From a checkpoint of a small transformer trained on Wikipedia.
Size: 3 heads of 128, MLP 1536 GELU, vocabulary 18235.
Architecture: LayerNorm before each block, no position embeddings, tied embeddings, ALiBi.
Training: a variant of Muon for these matrices, 698M tokens, 5327 steps.
MLP neurons of a small language model. Each row is named by its layer, matrix (up: input weights) and neuron, and shows model dimensions 256-319. Each number is 50 + 10 x the weight over its row's rms, rounded and kept within 0 to 99.
After each neuron's rows, "fires in" lists the words (lower case) most often at its 100 highest values on Wikipedia text that the model never trained on.

L5.up241:37 49 45 66 60 44 52 68 40 40 60 47 49 21 57 47 50 52 68 41 33 23 36 52 61 52 41 58 58 59 49 36 52 39 50 57 62 41 55 49 43 47 54 53 65 56 52 47 67 67 59 63 50 41 39 64 54 66 48 83 44 44 54 51
fires in: "i", "for", "to", "1"

L4.up146:31 37 51 31 54 43 48 59 48 53 56 53 31 36 52 65 49 36 31 43 61 55 57 38 62 50 64 49 47 59 50 49 65 47 42 50 44 45 39 58 53 47 56 49 27 41 63 52 52 26 41 64 38 44 74 49 63 63 67 51 70 46 51 33
fires in: "and", "is", "but", "while", "cycling"

L4.up1366:60 68 43 55 50 42 52 70 43 40 53 34 64 54 59 53 46 42 56 59 61 40 41 47 48 68 55 46 47 52 52 46 70 30 46 39 66 42 61 44 52 44 52 41 55 47 40 35 56 46 56 45 61 41 48 52 58 46 58 56 32 53 63 45
fires in: "to"

L5.up789:51 51 45 74 48 75 50 67 52 64 43 48 31 30 59 35 46 48 42 49 27 45 53 64 66 58 47 47 45 35 53 38 69 38 59 59 52 42 53 44 61 37 74 42 45 61 46 62 39 73 60 26 38 69 46 55 46 44 64 37 51 54 50 57
fires in: "which", "that", "this"

L5.up1039:61 44 49 55 64 53 47 41 49 30 35 67 57 29 41 60 68 51 62 46 46 36 34 55 53 58 36 56 49 51 51 58 50 52 53 52 53 32 39 46 36 54 65 67 47 56 47 63 39 58 51 45 43 52 50 29 41 62 48 68 38 49 41 51
fires in: "is", "also", "was", "later", "are"

L4.up888:47 62 51 62 63 46 47 61 35 65 44 48 46 47 53 54 38 63 41 42 46 38 42 62 47 39 55 51 36 58 55 55 59 59 52 47 43 34 63 54 54 64 75 33 54 59 47 48 61 49 48 35 40 40 58 53 59 53 38 68 67 58 44 49
fires in: "of", "as", "following", "there"

L4.up313:43 51 44 55 45 71 49 48 54 38 41 55 50 46 62 46 61 58 43 51 45 53 41 71 53 56 40 39 46 38 68 45 53 41 65 40 48 44 45 44 54 31 51 39 37 48 48 42 52 46 51 59 29 45 60 53 68 53 56 47 50 42 66 55
fires in: "in", "when", "it", "they", "he", "like"

L5.up580:72 50 36 66 40 46 51 55 49 50 55 53 68 54 64 63 55 48 42 72 56 22 47 46 47 51 61 51 45 44 46 38 43 64 58 51 43 54 54 50 62 58 43 44 21 44 60 53 48 49 66 56 64 54 42 50 61 49 56 50 48 48 68 44
fires in: "at", "to", "nominated", "commercially", "named"

L5.up744:58 40 63 67 50 60 43 62 46 42 44 58 49 50 51 59 68 48 51 41 50 34 52 49 51 55 61 55 52 54 51 52 43 57 48 56 33 40 54 64 69 69 56 39 55 42 33 57 53 70 48 58 48 55 59 49 37 56 35 53 53 54 45 51
fires in: "is", "also"

L4.up1361:36 50 44 54 58 51 49 51 61 70 52 52 57 47 45 53 36 48 33 40 40 56 41 55 48 42 43 56 62 45 46 55 54 63 63 40 47 59 44 53 69 55 54 38 78 71 60 70 31 53 54 44 49 60 58 36 54 45 41 52 56 66 43 50
fires in: "of", "out"

L4.up792:46 43 53 52 53 47 42 36 39 44 54 62 49 48 48 61 42 42 36 42 54 67 62 48 53 39 56 55 30 48 43 42 39 61 58 51 56 62 59 62 61 36 56 50 77 56 64 73 40 35 36 32 46 53 63 44 57 60 68 55 41 50 58 40
fires in: "his", "s", "her", "she", "him", "he"

L4.up1439:36 58 40 59 56 59 56 66 42 46 43 69 47 27 37 50 54 48 52 47 45 49 37 59 67 48 53 56 52 35 51 75 53 47 39 56 52 47 58 35 56 36 50 56 38 51 34 54 45 40 43 47 36 42 49 57 47 48 58 49 61 37 60 55
fires in: "this", "that", "it"

L5.up475:26 38 59 47 48 51 38 36 31 46 55 59 42 56 39 43 36 44 45 45 74 54 61 36 64 31 57 43 54 45 52 58 45 65 58 49 45 37 57 52 66 51 55 47 45 26 56 42 43 53 31 62 51 46 64 40 36 61 52 53 50 42 56 41
fires in: "as", "and", "but", "when", "while", "than"

L5.up1388:59 56 57 57 52 38 48 49 60 52 49 51 53 46 56 49 44 55 69 53 44 62 51 56 40 47 51 45 42 54 41 50 65 48 77 54 71 62 51 37 31 49 47 39 41 66 38 33 44 42 48 50 49 42 38 60 44 45 50 55 55 41 63 29
fires in: "for", "as", "if", "by", "to"

L5.up27:48 65 47 40 55 41 65 50 62 55 46 30 41 48 48 57 46 52 50 50 45 45 39 65 61 49 25 70 41 39 66 66 44 50 60 58 46 38 28 47 59 34 53 39 66 74 35 37 44 61 50 54 52 46 49 37 77 54 47 51 35 66 39 46
fires in: "all", "to", "out", "just", "least", "up"

L5.up1042:49 54 50 54 70 50 44 56 60 51 41 69 43 51 62 60 33 56 39 59 56 34 53 41 34 52 58 53 59 47 44 65 68 57 53 49 41 50 36 55 63 62 74 62 34 44 42 59 40 37 53 36 65 58 31 43 43 44 39 34 45 35 52 58
fires in: "was", "were", "as", "are", "been"

L4.up1215:56 30 54 54 46 28 66 51 35 28 56 61 39 48 54 58 51 42 55 58 47 69 47 52 46 38 52 45 50 55 62 44 52 63 52 32 53 48 47 52 59 52 51 47 66 73 43 61 41 44 33 66 47 47 70 42 38 56 67 58 38 40 48 52
fires in: "his", "from", "of", "their", "s"